From a checkpoint of a small transformer trained on Wikipedia: 8 layers, tied embeddings.
MLP neurons of a small language model. Each row is named by its layer, matrix (up: input weights) and neuron, and shows model dimensions 96-223. Each number is 200 + 30 x the weight over its row's rms, rounded and kept within 0 to 999.
Before each neuron's rows, "fires on" lists the tokens most often at its 100 highest values on Wikipedia text that the model never trained on.

fires on: " dr", " Dr", " dis", " st", "-", " St"
L3.up21,238,183,153,164,237,241,158,187,191,231,215,236,197,198,220,224,165,194,184,204,266,225,178,194,184,194,228,202,198,160,192,221,233,249,222,224,214,148,221,180,197,248,187,250,225,183,208,198,206,194,158,205,150,166,243,229,242,216,170,196,211,176,194,200,188,179,185,217,155,236,241,217,250,176,228,201,165,222,168,219,250,189,215,186,229,248,221,164,163,171,190,235,201,246,203,168,217,211,217,186,172,167,206,219,163,198,188,188,218,161,226,224,184,164,181,139,175,164,172,233,229,205,244,238,227,160,224,229

fires on: "ens", " =\n\n", " Location", "\n\n"
L3.up151,142,178,172,147,148,169,187,192,232,263,204,195,240,211,170,230,235,191,136,198,259,177,218,149,235,212,218,216,208,218,194,218,224,182,218,244,236,213,203,188,148,222,194,154,231,245,170,183,212,192,203,231,181,184,182,228,249,216,236,202,181,213,199,258,191,214,241,174,284,201,232,245,188,212,217,200,182,244,173,134,192,235,173,221,140,181,255,260,159,188,167,204,176,179,207,163,204,255,227,217,155,194,204,167,219,236,191,269,229,200,194,293,165,192,213,235,168,193,152,243,207,225,242,225,178,189,186,196

fires on: "ap", " cap", " Pr", "pl", "arm", "_"
L3.up723,188,185,217,157,170,163,200,184,256,241,183,145,234,172,236,240,175,243,181,183,214,240,205,181,192,190,191,205,203,203,233,208,199,191,225,197,238,145,153,227,225,205,204,181,216,269,196,201,244,237,185,163,162,188,207,192,237,233,221,215,208,172,188,208,192,207,187,198,208,201,245,162,177,168,192,190,173,236,174,199,217,201,257,185,231,217,208,229,154,194,139,234,172,169,211,257,180,184,193,195,147,225,225,208,220,169,178,183,176,174,188,155,192,210,149,207,198,248,189,241,258,204,177,172,206,225,220,223

fires on: "ar", "h", " Car", "oman"
L3.up198,167,207,177,180,153,217,199,246,210,163,188,160,181,158,230,230,194,179,190,220,232,230,172,198,200,219,191,220,217,190,182,191,187,231,220,225,222,186,261,219,154,211,175,177,191,193,210,241,177,191,199,170,199,227,250,230,253,146,164,167,179,207,223,211,186,205,171,154,198,200,121,249,225,191,209,208,200,186,177,232,190,234,248,199,191,231,215,183,181,204,251,196,201,171,257,173,171,221,185,226,181,206,220,230,225,214,151,233,220,186,233,204,254,242,200,181,195,243,233,198,174,220,248,186,195,220,216,168

fires on: " of", " in", ".", " ("
L3.up633,222,221,199,196,142,215,202,217,199,187,197,129,226,217,183,206,219,165,165,236,202,273,208,123,203,220,215,195,206,205,180,236,215,175,224,211,245,246,161,200,197,203,209,175,218,176,200,232,221,143,181,168,224,169,196,210,176,214,171,185,242,193,145,224,155,166,269,235,176,191,170,248,235,146,152,193,174,235,230,203,191,234,182,227,145,229,222,137,196,205,223,252,175,157,256,212,214,163,209,190,221,159,204,227,226,206,179,248,228,286,177,214,239,181,236,235,192,243,268,161,228,246,212,188,212,221,180,209

fires on: " first", "ional", " also", "ically", "ially", " been"
L3.up104,182,196,217,171,185,157,207,197,199,258,263,182,231,244,213,151,268,225,221,216,183,239,190,192,204,148,225,185,222,232,199,164,198,195,223,154,214,203,185,140,155,219,233,171,192,161,156,208,191,135,190,187,213,205,236,225,230,203,170,199,203,193,229,237,190,200,270,163,166,200,152,216,195,154,159,192,237,204,187,179,253,227,154,112,154,197,214,217,172,226,199,199,204,197,199,214,209,236,263,201,197,149,211,249,246,185,194,187,270,191,193,219,219,207,206,216,189,220,259,188,227,265,226,230,215,145,219,128

fires on: "-"
L3.up468,176,161,146,176,240,207,187,195,202,206,190,187,205,187,223,232,162,235,188,225,261,219,158,184,158,222,243,233,216,199,225,286,179,257,214,205,218,213,248,181,151,203,203,162,239,209,189,174,172,190,192,189,188,198,149,217,215,243,159,188,180,237,210,254,234,150,213,189,172,200,209,189,227,139,143,183,187,220,169,207,203,253,154,182,199,205,244,224,178,169,219,239,178,203,218,168,206,166,217,184,139,229,253,210,241,189,168,186,245,177,214,219,164,195,193,206,161,224,228,205,226,214,177,245,182,188,214,222

fires on: " h", " sh", " ch", " th"
L3.up484,244,154,229,180,196,201,207,218,184,183,200,168,174,202,259,176,220,265,181,250,203,285,213,232,181,171,221,176,227,225,255,198,222,229,178,175,218,194,232,213,188,191,211,242,186,257,227,234,189,166,227,170,194,166,236,243,209,223,166,183,156,184,181,210,189,254,155,207,217,144,168,183,202,161,157,198,231,185,202,205,198,193,166,200,191,292,248,180,223,167,225,266,197,163,238,201,188,207,201,184,197,207,211,211,212,232,167,196,224,214,232,215,249,212,189,207,246,238,236,228,187,215,210,158,173,232,255,153

fires on: ".", " comm", ".\n\n", " Comm"
L3.up313,152,210,184,198,187,223,189,193,194,240,217,158,223,187,211,172,212,177,223,221,164,252,184,210,189,202,185,238,264,211,198,262,245,223,215,144,247,205,201,163,166,218,268,192,158,247,233,201,198,125,190,167,202,228,235,225,202,254,222,168,185,204,214,219,206,141,218,204,232,165,174,230,187,177,166,245,240,205,185,222,230,194,183,187,215,191,217,214,263,219,172,204,232,160,180,187,187,169,185,235,203,180,234,209,206,196,192,256,196,178,187,155,208,220,241,164,214,240,226,220,194,231,216,167,207,181,247,199

fires on: " H", " h", " n"
L3.up179,213,233,188,243,217,208,213,190,203,175,188,187,184,198,173,224,158,244,203,232,217,179,202,248,182,174,174,208,213,217,238,183,192,239,172,215,247,193,224,222,185,211,226,158,184,251,246,189,217,237,193,196,173,247,209,176,189,243,193,173,191,250,238,188,244,203,173,199,194,174,205,210,174,169,116,210,165,193,222,195,216,236,191,188,217,250,226,235,137,180,233,266,246,198,239,210,188,201,219,230,195,207,201,206,245,193,201,138,224,223,179,239,251,233,176,213,222,224,236,267,199,173,186,215,190,220,242,179

fires on: " v", " |", " leg", " V"
L3.up220,188,188,233,212,176,175,107,211,179,199,206,195,196,222,171,214,236,196,187,245,198,187,165,196,235,184,199,195,168,194,223,182,220,196,223,203,218,162,209,233,244,242,239,228,200,146,218,243,183,232,185,244,194,85,184,213,185,226,181,164,188,210,183,248,257,197,204,173,200,174,205,188,158,196,171,214,200,262,176,236,153,196,219,178,212,224,222,201,190,198,209,239,185,178,205,230,233,197,162,199,168,185,222,220,197,248,184,210,229,239,235,200,260,205,234,170,263,252,178,237,168,164,166,177,203,205,175,172

fires on: "\n\n", " =\n\n", "==\n", ")\n\n", "===\n", ".\n\n"
L3.up932,173,243,189,227,184,209,148,182,199,229,167,237,219,220,212,199,221,164,220,189,190,200,175,182,225,166,159,217,170,169,181,185,179,228,210,216,212,229,175,162,231,204,229,215,231,208,179,164,174,160,190,191,184,138,168,233,212,171,212,149,246,185,233,164,184,218,174,163,230,278,205,241,236,169,201,179,149,200,156,162,243,200,218,195,203,238,229,176,175,206,176,250,124,261,231,133,201,211,213,190,212,192,207,143,194,218,160,203,187,269,247,281,178,223,276,223,211,202,213,178,223,216,173,181,193,192,197,207

fires on: " D", " d", " st"
L3.up530,243,211,245,203,188,184,197,189,233,251,198,220,239,198,208,245,183,221,242,216,225,214,202,221,208,247,159,217,187,182,205,192,200,156,222,221,248,210,236,224,147,234,255,166,196,200,194,230,246,251,210,210,221,202,240,219,201,192,246,185,206,223,226,181,192,192,153,188,210,180,197,197,232,206,195,203,184,204,163,219,183,207,192,196,212,204,226,169,175,179,194,210,260,190,219,169,257,213,195,232,131,218,207,184,193,263,198,194,160,211,224,194,251,176,190,158,223,269,161,220,186,236,202,197,198,222,220,197

fires on: ",", "-"
L3.up485,182,191,206,183,162,211,169,152,204,251,177,165,146,212,222,203,168,182,216,250,199,213,159,213,139,194,215,208,187,194,242,219,267,188,215,209,211,196,206,149,191,219,174,207,241,208,158,175,223,130,251,205,176,161,180,212,191,247,129,214,194,206,198,219,201,207,198,179,151,178,211,217,229,169,247,226,252,216,175,221,224,236,231,83,169,268,170,208,140,166,147,202,211,177,214,206,248,146,248,187,154,163,209,240,223,216,194,208,250,185,195,203,185,234,179,229,145,221,262,207,185,212,247,247,161,254,247,164

fires on: " d", " st", "ern", " sh", "sh", "rist"
L3.up417,213,187,192,194,190,168,174,197,184,198,211,210,243,201,205,223,160,235,186,243,224,211,208,252,179,212,155,225,184,238,173,202,220,182,201,229,241,217,257,225,177,268,144,146,192,181,190,168,267,241,222,191,207,187,229,217,208,245,246,205,180,224,262,181,226,220,214,160,165,265,182,205,131,198,145,222,192,197,162,180,185,200,209,212,234,190,180,184,169,196,218,223,272,156,231,155,266,215,267,195,135,223,249,211,184,167,149,155,203,230,249,240,234,236,216,167,215,238,237,226,194,219,248,184,184,205,197,153

fires on: " pl", " elect", " Pl", " v", " camp"
L3.up665,194,163,186,189,204,160,188,249,241,245,139,172,274,174,169,185,155,188,196,261,263,202,196,254,186,202,231,215,147,246,222,233,218,213,247,224,212,224,215,229,165,188,210,164,202,243,216,241,236,244,205,240,166,125,215,263,195,167,212,149,188,194,153,246,194,210,234,185,218,223,196,204,186,174,186,226,167,227,193,242,178,182,164,199,187,265,272,144,177,190,221,243,221,165,212,196,243,161,176,238,196,166,178,209,213,248,166,230,176,219,219,227,216,144,203,170,221,225,233,223,212,204,210,141,217,186,212,257

fires on: " in", " w", " part", " inst", " $", " per"
L3.up636,176,186,185,229,181,210,211,214,231,200,192,147,257,207,210,181,221,246,236,181,198,190,207,197,199,194,187,188,168,195,188,244,203,191,197,193,228,154,224,220,246,219,194,248,216,185,211,210,204,240,203,206,203,175,171,224,150,135,152,186,153,152,188,179,219,223,179,240,184,186,130,193,195,185,196,182,191,232,179,201,201,202,237,222,142,262,224,165,240,180,190,232,174,132,224,247,157,245,220,239,154,184,233,217,166,123,201,185,249,180,187,202,205,232,208,227,199,239,197,226,177,260,237,236,182,244,249,190

fires on: "),", ")", ",", "i", "R"
L3.up543,233,199,151,212,117,219,188,207,173,194,208,178,152,227,247,194,205,170,189,205,180,236,233,155,147,159,193,208,243,226,248,176,252,212,202,221,201,220,152,198,204,225,213,226,211,169,215,177,136,136,197,165,183,195,244,249,227,143,178,197,188,227,187,223,179,192,189,173,199,191,188,249,256,200,158,154,206,248,228,262,229,184,245,198,187,215,228,230,161,242,191,229,197,215,202,200,225,163,183,219,177,216,227,178,220,188,112,182,173,200,177,190,209,228,224,212,207,227,205,146,207,168,217,226,201,242,249,172

fires on: " n", " m", " km"
L3.up993,178,179,171,200,197,239,230,155,201,205,153,199,213,224,268,200,231,208,252,179,244,236,222,244,210,200,161,222,219,185,223,230,198,234,187,205,236,181,146,194,229,187,209,240,180,203,204,191,232,215,225,180,187,208,222,223,196,218,163,186,238,164,215,198,254,216,213,232,178,234,183,255,220,160,182,199,226,244,204,212,214,207,159,209,180,208,197,225,146,229,173,252,188,198,201,149,244,227,187,193,189,231,225,227,226,190,146,209,208,201,203,209,257,222,218,146,254,233,147,230,159,191,210,189,177,247,186,154

fires on: "igh", "at", "ut", "for", " win", "if"
L3.up373,140,220,134,146,164,218,198,235,238,201,164,146,237,154,232,209,203,202,205,253,217,232,207,136,171,230,165,226,181,159,177,205,235,174,235,217,240,218,210,192,246,173,207,140,188,148,227,247,191,178,124,188,199,210,175,203,262,201,126,186,189,243,212,202,215,202,179,185,226,180,194,222,231,192,246,230,185,197,196,234,203,210,246,216,158,240,241,147,221,211,203,186,194,179,183,207,233,218,176,216,192,159,213,211,219,175,155,234,206,189,224,193,230,204,181,217,162,196,239,206,196,233,191,212,162,167,176,236

fires on: " (", "ature", "ats"
L3.up596,252,193,182,212,185,228,191,162,208,220,205,152,176,201,248,219,161,219,199,224,241,195,209,168,244,147,210,209,220,170,243,266,163,190,211,191,216,165,132,210,167,212,265,204,231,241,199,186,232,120,197,183,192,176,178,232,174,215,185,183,166,171,164,208,251,192,237,186,197,203,213,181,210,192,166,225,236,241,246,178,223,151,189,186,224,207,228,177,241,248,208,227,169,181,242,136,197,198,186,205,211,199,188,195,274,205,198,182,205,228,223,264,212,198,178,151,157,190,177,177,252,224,159,234,213,222,184,184

fires on: " do", "cess", "press", " success", "pr", "uman"
L3.up703,214,219,203,131,184,179,199,223,196,200,195,226,153,170,221,260,207,246,205,234,224,173,221,213,223,212,235,240,251,198,162,196,173,164,195,213,170,173,232,201,206,215,147,189,198,198,192,241,169,231,218,192,183,149,167,176,260,233,183,167,169,202,209,196,195,161,260,194,168,206,198,177,169,186,221,223,186,247,195,176,220,158,192,158,226,199,212,193,190,222,179,186,180,200,191,199,247,221,205,240,234,217,234,168,189,201,179,227,197,207,197,207,179,211,254,219,258,219,176,185,235,205,192,192,171,219,226,147

fires on: "as", "os"
L3.up1004,244,198,169,161,194,173,212,175,218,164,174,201,159,212,149,232,203,216,199,168,255,218,198,202,201,212,228,204,239,201,219,161,163,180,232,143,184,187,249,167,234,265,161,190,181,168,197,197,164,170,149,236,202,223,166,207,165,230,205,229,195,226,183,209,200,224,248,160,173,190,106,203,198,174,171,264,165,198,208,182,230,165,252,170,168,208,179,195,163,268,145,231,161,186,143,178,222,196,170,192,213,208,223,173,205,174,215,244,261,232,177,259,228,170,203,173,223,177,184,214,236,204,190,190,217,196,171,171

fires on: "d", " n", " sh"
L3.up288,217,230,213,219,183,174,163,235,220,180,181,154,202,139,172,215,188,204,203,255,194,225,179,228,162,221,220,222,196,235,201,216,185,201,196,205,189,209,159,218,201,209,228,188,173,229,188,143,189,201,220,165,211,182,161,258,211,196,159,209,150,172,175,240,215,222,167,166,175,166,205,134,211,157,148,226,223,227,195,215,213,226,126,162,154,234,196,157,197,173,207,256,209,239,150,187,193,249,225,264,194,226,204,240,191,207,178,185,198,246,203,242,213,201,191,213,250,215,158,232,193,192,220,198,183,199,249,169

fires on: "ers", "ists", "ians"
L3.up126,220,242,221,149,176,197,201,123,221,210,178,238,200,151,220,204,193,230,158,221,201,252,226,160,185,213,238,211,270,222,249,189,248,225,209,158,212,234,188,197,205,149,201,203,208,189,214,216,229,159,192,258,197,190,204,234,224,169,192,179,231,219,204,214,206,209,201,204,217,189,166,213,242,226,181,189,151,234,194,115,177,164,242,213,149,206,205,226,227,205,187,221,184,187,187,188,218,230,241,204,201,240,254,179,240,227,278,220,147,166,214,207,188,236,238,235,183,176,267,183,229,167,234,173,194,192,224,190

fires on: " h", " opp", " b", " a", " l"
L3.up963,188,214,142,184,228,156,278,242,191,235,185,260,195,183,164,210,238,203,217,252,221,194,196,181,194,153,201,177,193,235,210,230,162,225,199,213,220,194,251,215,142,231,226,158,223,206,206,194,197,208,169,191,178,241,215,248,172,200,204,185,153,260,152,203,190,192,207,205,245,235,189,205,190,187,153,183,161,174,161,167,241,199,218,201,190,207,172,190,186,154,186,209,208,207,247,238,195,141,218,217,156,146,201,202,215,194,187,179,195,228,208,233,199,219,188,207,164,238,204,220,273,191,188,253,171,194,251,208

fires on: "g", "a", "l", "i", "-", "o"
L3.up5,203,216,188,234,163,183,185,195,236,218,217,219,177,177,171,258,188,208,203,228,202,200,223,262,131,192,203,229,238,238,219,214,166,200,250,245,203,227,182,146,137,224,200,124,194,169,245,195,141,215,211,210,172,165,241,239,154,173,160,193,205,209,192,254,262,177,180,132,219,199,162,165,186,147,118,242,218,166,211,235,217,212,188,193,241,231,181,203,199,202,166,255,213,199,204,190,201,218,200,226,179,207,212,226,177,187,175,204,227,200,217,195,170,201,181,214,203,194,150,177,256,214,228,222,202,186,207,243

fires on: " b", "00", "_", " cap"
L3.up109,189,215,159,150,197,167,211,208,239,196,240,158,198,173,139,215,169,244,183,191,236,219,186,135,129,210,228,191,137,220,258,154,186,213,229,226,190,125,187,250,178,219,154,180,155,249,195,247,217,232,205,174,183,164,219,205,219,235,203,179,206,258,174,206,178,203,239,170,249,214,232,157,167,201,235,236,180,177,186,198,224,187,203,162,185,202,231,195,156,245,189,192,223,167,207,180,200,240,202,226,181,189,220,195,178,179,214,199,279,278,250,219,199,211,219,191,152,171,237,214,230,235,184,151,226,195,203,200

fires on: "at", "if", "he", " le", " stat", "fess"
L3.up204,139,178,222,92,186,175,159,223,209,186,238,176,191,186,226,229,206,234,212,231,179,256,204,213,185,166,193,248,193,196,206,216,276,195,185,182,168,242,207,235,175,220,206,166,205,180,203,212,226,165,183,248,234,209,174,195,229,221,188,177,219,229,196,222,229,185,243,175,178,219,202,154,152,184,238,262,207,244,166,156,235,194,191,218,179,158,240,183,192,156,249,210,217,232,200,172,175,192,227,280,196,204,220,190,237,184,159,219,181,233,257,180,191,172,216,180,256,242,187,236,150,221,230,178,177,213,255,205

fires on: " st", "ubl", "pl", " pol", " serv", " ch"
L3.up260,213,219,235,235,207,216,252,192,171,223,171,183,220,187,225,227,160,192,166,232,184,212,172,168,177,184,156,227,182,192,219,221,229,169,222,265,275,175,264,237,174,191,180,143,200,168,203,219,178,196,188,206,151,169,207,244,232,203,271,236,198,180,225,223,196,263,190,130,222,225,184,165,172,220,140,204,171,241,155,230,217,189,269,213,219,259,205,177,177,168,190,194,175,161,195,221,187,206,212,228,164,135,243,168,245,222,242,234,191,257,187,198,202,202,175,178,190,242,266,218,190,207,165,171,215,256,203,237

fires on: "s", "os", "ens", "ad", "ak", " Gold"
L3.up357,185,220,209,228,156,152,238,199,234,194,149,189,182,205,194,244,189,213,167,205,260,191,255,171,197,230,215,179,233,227,125,167,235,212,235,190,224,194,162,202,188,202,217,171,189,199,200,173,215,191,218,218,211,191,267,206,191,171,191,172,157,207,195,244,205,262,247,163,252,206,159,202,234,191,188,197,145,203,263,162,159,163,182,202,184,162,192,195,141,256,203,253,154,207,164,186,250,224,214,218,181,260,188,169,203,185,186,171,207,261,230,232,198,187,192,231,221,172,219,200,216,223,179,219,238,224,200,181

fires on: " st"
L3.up529,189,173,220,190,213,157,176,207,195,206,152,157,265,221,182,213,208,214,247,242,235,217,202,188,198,218,165,192,168,173,181,222,246,161,240,193,202,202,216,175,222,244,194,149,208,195,185,250,245,225,228,187,188,142,214,262,208,212,182,165,151,200,168,219,218,246,187,199,231,202,182,168,214,171,183,208,177,195,140,238,265,208,149,207,152,246,265,176,201,146,208,190,221,180,211,208,192,210,218,212,120,177,233,204,214,221,164,207,162,210,230,209,241,215,169,275,248,251,189,249,217,217,216,195,214,190,220,189

fires on: "S", " Am", "A", "4"
L3.up973,227,237,128,151,156,207,181,193,239,167,181,219,183,201,198,164,142,209,284,184,189,229,191,158,151,176,194,185,182,171,195,158,208,230,262,209,194,147,158,225,250,205,213,200,192,215,229,192,167,228,138,162,222,195,164,190,215,228,237,192,205,250,167,224,219,154,204,200,247,184,205,208,205,185,209,197,236,253,186,184,180,195,183,170,212,221,212,218,223,200,189,239,186,201,225,255,168,227,246,218,153,261,230,245,211,212,230,209,214,199,258,211,202,191,252,181,169,223,234,216,193,289,204,123,196,168,242,207

fires on: "-", " A", " =\n\n", " E", "===\n", "==\n"
L3.up141,221,266,205,173,183,159,206,194,215,225,203,194,218,149,173,253,171,182,181,227,240,221,169,230,152,202,166,213,194,207,195,249,233,250,231,216,226,213,191,197,175,184,190,189,230,218,242,204,224,182,252,199,153,164,182,226,214,186,249,173,214,202,237,242,182,228,209,183,198,183,232,200,161,195,210,147,172,226,190,167,208,205,184,160,206,174,246,150,131,171,212,191,184,243,222,239,174,230,177,179,188,182,196,156,200,172,151,212,155,278,252,209,150,187,180,208,219,234,168,209,186,251,241,268,203,191,234,176

fires on: "ers", "on", "ater", "ator", " child"
L3.up112,145,247,229,154,153,157,256,140,176,179,207,211,187,190,203,153,161,239,217,239,178,216,192,207,171,215,227,236,176,191,205,220,212,164,234,173,217,240,251,201,245,160,212,190,248,232,194,210,191,207,187,216,211,225,208,210,208,184,229,210,250,158,242,219,199,125,268,184,231,220,200,193,195,176,192,235,168,237,142,159,200,222,198,209,116,237,196,202,231,183,199,216,158,213,216,194,205,195,208,195,229,212,198,172,209,207,198,220,206,221,267,212,168,205,154,222,170,227,265,160,238,217,207,165,209,208,209,203

fires on: " Par", " no", " Can", " Sh", "uch", " par"
L3.up322,207,198,224,226,198,225,205,214,236,209,207,197,192,222,165,260,150,191,159,260,225,224,257,174,211,196,179,215,254,193,208,244,210,153,222,171,186,229,185,203,158,219,203,109,206,187,210,200,161,217,150,208,187,249,193,194,210,191,224,216,188,264,225,164,216,208,200,170,164,209,166,171,167,229,150,162,200,217,195,216,225,246,208,166,188,258,259,176,179,206,253,205,169,164,224,188,178,230,206,249,195,227,241,266,222,202,209,198,204,281,208,189,170,219,208,260,240,203,208,190,139,234,267,185,193,200,219,147

fires on: " v", " med", " m", " w", " n"
L3.up745,218,155,193,156,176,210,232,143,229,214,210,217,211,188,206,234,175,235,230,220,195,183,203,249,171,193,177,202,212,234,207,231,224,185,212,238,210,149,253,164,217,258,156,168,180,256,216,240,188,244,136,173,207,188,200,194,199,163,206,204,180,194,209,225,243,199,231,217,191,223,239,262,128,205,223,216,213,199,200,194,241,142,198,188,221,210,211,176,132,209,185,196,192,212,182,179,226,219,183,198,183,204,229,211,196,216,196,170,249,206,226,199,248,241,239,180,236,208,165,229,186,241,209,222,191,181,213,178

fires on: ",", ":", " ("
L3.up977,235,198,181,180,194,198,207,228,184,190,200,199,215,230,217,204,189,208,215,204,216,181,172,160,177,175,205,195,205,207,211,179,204,234,216,219,198,198,189,194,197,216,244,211,217,193,200,255,159,242,182,157,164,145,257,186,159,135,191,203,237,209,184,261,211,184,189,178,200,226,199,246,163,176,213,192,216,248,159,196,193,263,254,176,208,171,197,198,160,228,211,199,192,248,150,235,241,230,252,178,169,230,192,165,182,196,160,233,155,242,192,159,228,177,229,240,163,239,235,149,215,240,219,206,224,264,204,160

fires on: " League", "A", " Party", "ople", "anguage"
L3.up621,208,242,163,221,206,225,179,198,195,180,196,169,194,184,160,179,182,205,190,195,183,166,203,189,233,215,196,185,183,168,199,240,175,174,260,164,218,215,194,165,189,211,248,222,243,240,197,189,202,146,199,230,200,172,193,173,235,231,201,200,234,161,230,198,219,203,248,183,190,207,156,146,172,220,221,218,189,234,200,204,182,176,231,197,189,247,180,189,247,190,175,178,162,234,163,280,188,271,189,213,170,234,179,167,237,186,194,193,234,234,229,233,242,199,167,170,259,253,176,189,209,245,304,190,203,171,167,183

fires on: "at", " per"
L3.up989,176,217,213,191,189,192,225,153,182,225,202,182,177,204,219,224,159,224,162,244,152,179,230,199,135,205,183,167,261,178,212,229,219,213,213,177,192,158,194,190,212,174,227,176,234,204,212,210,241,204,110,207,188,227,220,238,195,236,147,188,177,194,170,207,267,182,181,204,178,193,188,245,187,162,252,251,176,247,147,223,225,192,234,226,154,245,263,176,205,192,216,196,184,199,220,213,166,157,213,218,207,182,249,233,161,171,127,214,222,194,197,192,224,165,219,188,158,182,218,208,195,226,202,243,177,260,237,228

fires on: " W", " Sw", "ubl"
L3.up561,220,208,220,208,194,161,202,181,228,214,168,175,263,214,218,220,162,222,150,215,188,218,214,180,159,194,208,202,202,228,188,172,188,205,209,147,236,198,211,210,165,190,187,170,226,242,222,257,191,240,180,184,198,151,205,214,184,175,218,219,236,193,236,197,223,227,219,173,185,140,239,226,205,181,179,208,180,266,170,212,187,223,185,150,174,211,272,188,165,233,192,210,213,137,166,174,153,182,183,227,171,196,206,254,221,203,181,250,256,217,154,186,170,203,230,150,217,255,196,250,197,287,281,245,214,212,225,184

fires on: " D", " d"
L3.up50,202,214,218,229,176,192,214,189,229,196,222,211,149,164,208,231,169,193,191,198,252,226,203,219,215,210,209,209,146,206,222,200,223,154,224,269,260,184,179,208,174,167,205,170,228,220,203,240,231,183,256,195,177,244,199,201,178,208,243,171,205,190,218,207,175,156,143,180,220,204,198,229,212,176,199,244,175,212,152,109,199,221,142,223,197,173,257,182,201,231,156,252,250,177,227,168,186,228,173,217,176,167,207,194,221,235,160,210,203,202,198,235,177,216,232,212,214,224,203,230,240,153,168,234,163,185,228,220

fires on: " |", "The", "Th", "L", "He", "F"
L3.up169,187,225,192,178,150,168,189,203,178,253,148,171,187,201,177,217,234,233,164,210,200,140,246,215,227,181,145,228,216,166,235,218,216,157,212,192,183,243,175,196,220,180,217,248,244,160,223,213,143,177,163,217,177,184,152,233,151,190,188,234,184,225,222,220,218,189,200,127,249,237,166,177,178,186,247,256,190,218,170,238,224,191,229,207,178,220,227,218,179,202,223,238,195,218,199,201,187,228,215,182,187,262,239,247,219,196,225,204,187,235,159,186,203,159,224,232,254,185,220,232,160,166,203,179,183,250,203,138

fires on: " Mon", " Qu", " Can", " W", " Fl", " E"
L3.up588,219,212,203,197,221,203,181,189,245,193,188,171,231,187,175,221,137,226,179,210,226,180,178,269,220,176,233,245,194,177,188,199,228,170,238,164,189,199,210,219,157,216,195,178,193,200,242,244,189,245,208,136,192,223,187,206,178,177,178,197,174,191,182,237,256,180,231,176,168,132,174,243,225,202,171,151,161,239,205,262,241,231,165,180,174,178,269,202,152,179,175,237,169,175,136,214,174,185,153,233,203,178,199,170,207,183,213,223,148,165,262,217,187,201,219,218,227,235,221,184,155,267,277,218,198,191,227,203

fires on: " its", "ose", "os", "cess", " do"
L3.up903,227,226,165,180,210,138,165,176,223,180,222,185,143,212,243,249,253,173,183,174,230,235,158,170,186,154,214,242,241,210,224,195,217,135,218,133,189,203,195,166,226,206,202,151,143,201,175,216,203,199,157,235,197,230,210,177,212,184,154,177,157,200,187,230,212,177,254,185,176,222,136,155,245,180,209,240,188,257,234,197,214,155,210,186,181,200,216,215,259,268,199,240,181,169,147,194,198,214,229,212,244,260,199,159,230,182,162,196,187,226,209,162,227,209,220,242,206,221,170,126,176,160,205,192,187,193,193,179

fires on: " B", " —", " Th"
L3.up988,206,187,255,168,191,169,171,161,170,182,191,192,151,184,194,219,169,230,224,193,225,227,199,176,213,164,161,227,183,221,166,190,151,193,233,194,239,178,166,201,173,158,139,207,164,239,220,179,222,187,178,257,205,230,184,246,220,153,225,182,173,195,176,220,274,233,184,170,206,169,176,243,236,222,252,234,208,178,185,202,210,181,167,165,177,188,206,227,204,167,154,231,227,257,237,178,183,191,202,226,227,201,217,191,170,232,169,218,225,224,169,209,178,165,142,163,192,208,168,197,228,220,208,209,163,162,209,170

fires on: " pl", " b", " f", " v", "mp"
L3.up891,207,216,231,208,220,167,205,140,220,217,242,176,208,177,167,202,188,196,181,233,199,201,151,216,236,155,194,196,174,207,194,205,235,190,227,235,235,176,188,192,168,221,219,201,202,163,188,240,189,202,151,232,142,178,190,260,190,254,171,235,154,220,159,191,238,251,196,171,166,171,220,229,183,201,192,194,173,217,134,213,202,176,183,204,216,238,223,145,216,149,206,162,236,155,228,194,264,198,188,199,209,144,179,185,196,207,149,262,233,247,224,218,229,198,194,164,174,247,247,222,185,224,195,196,176,167,242,193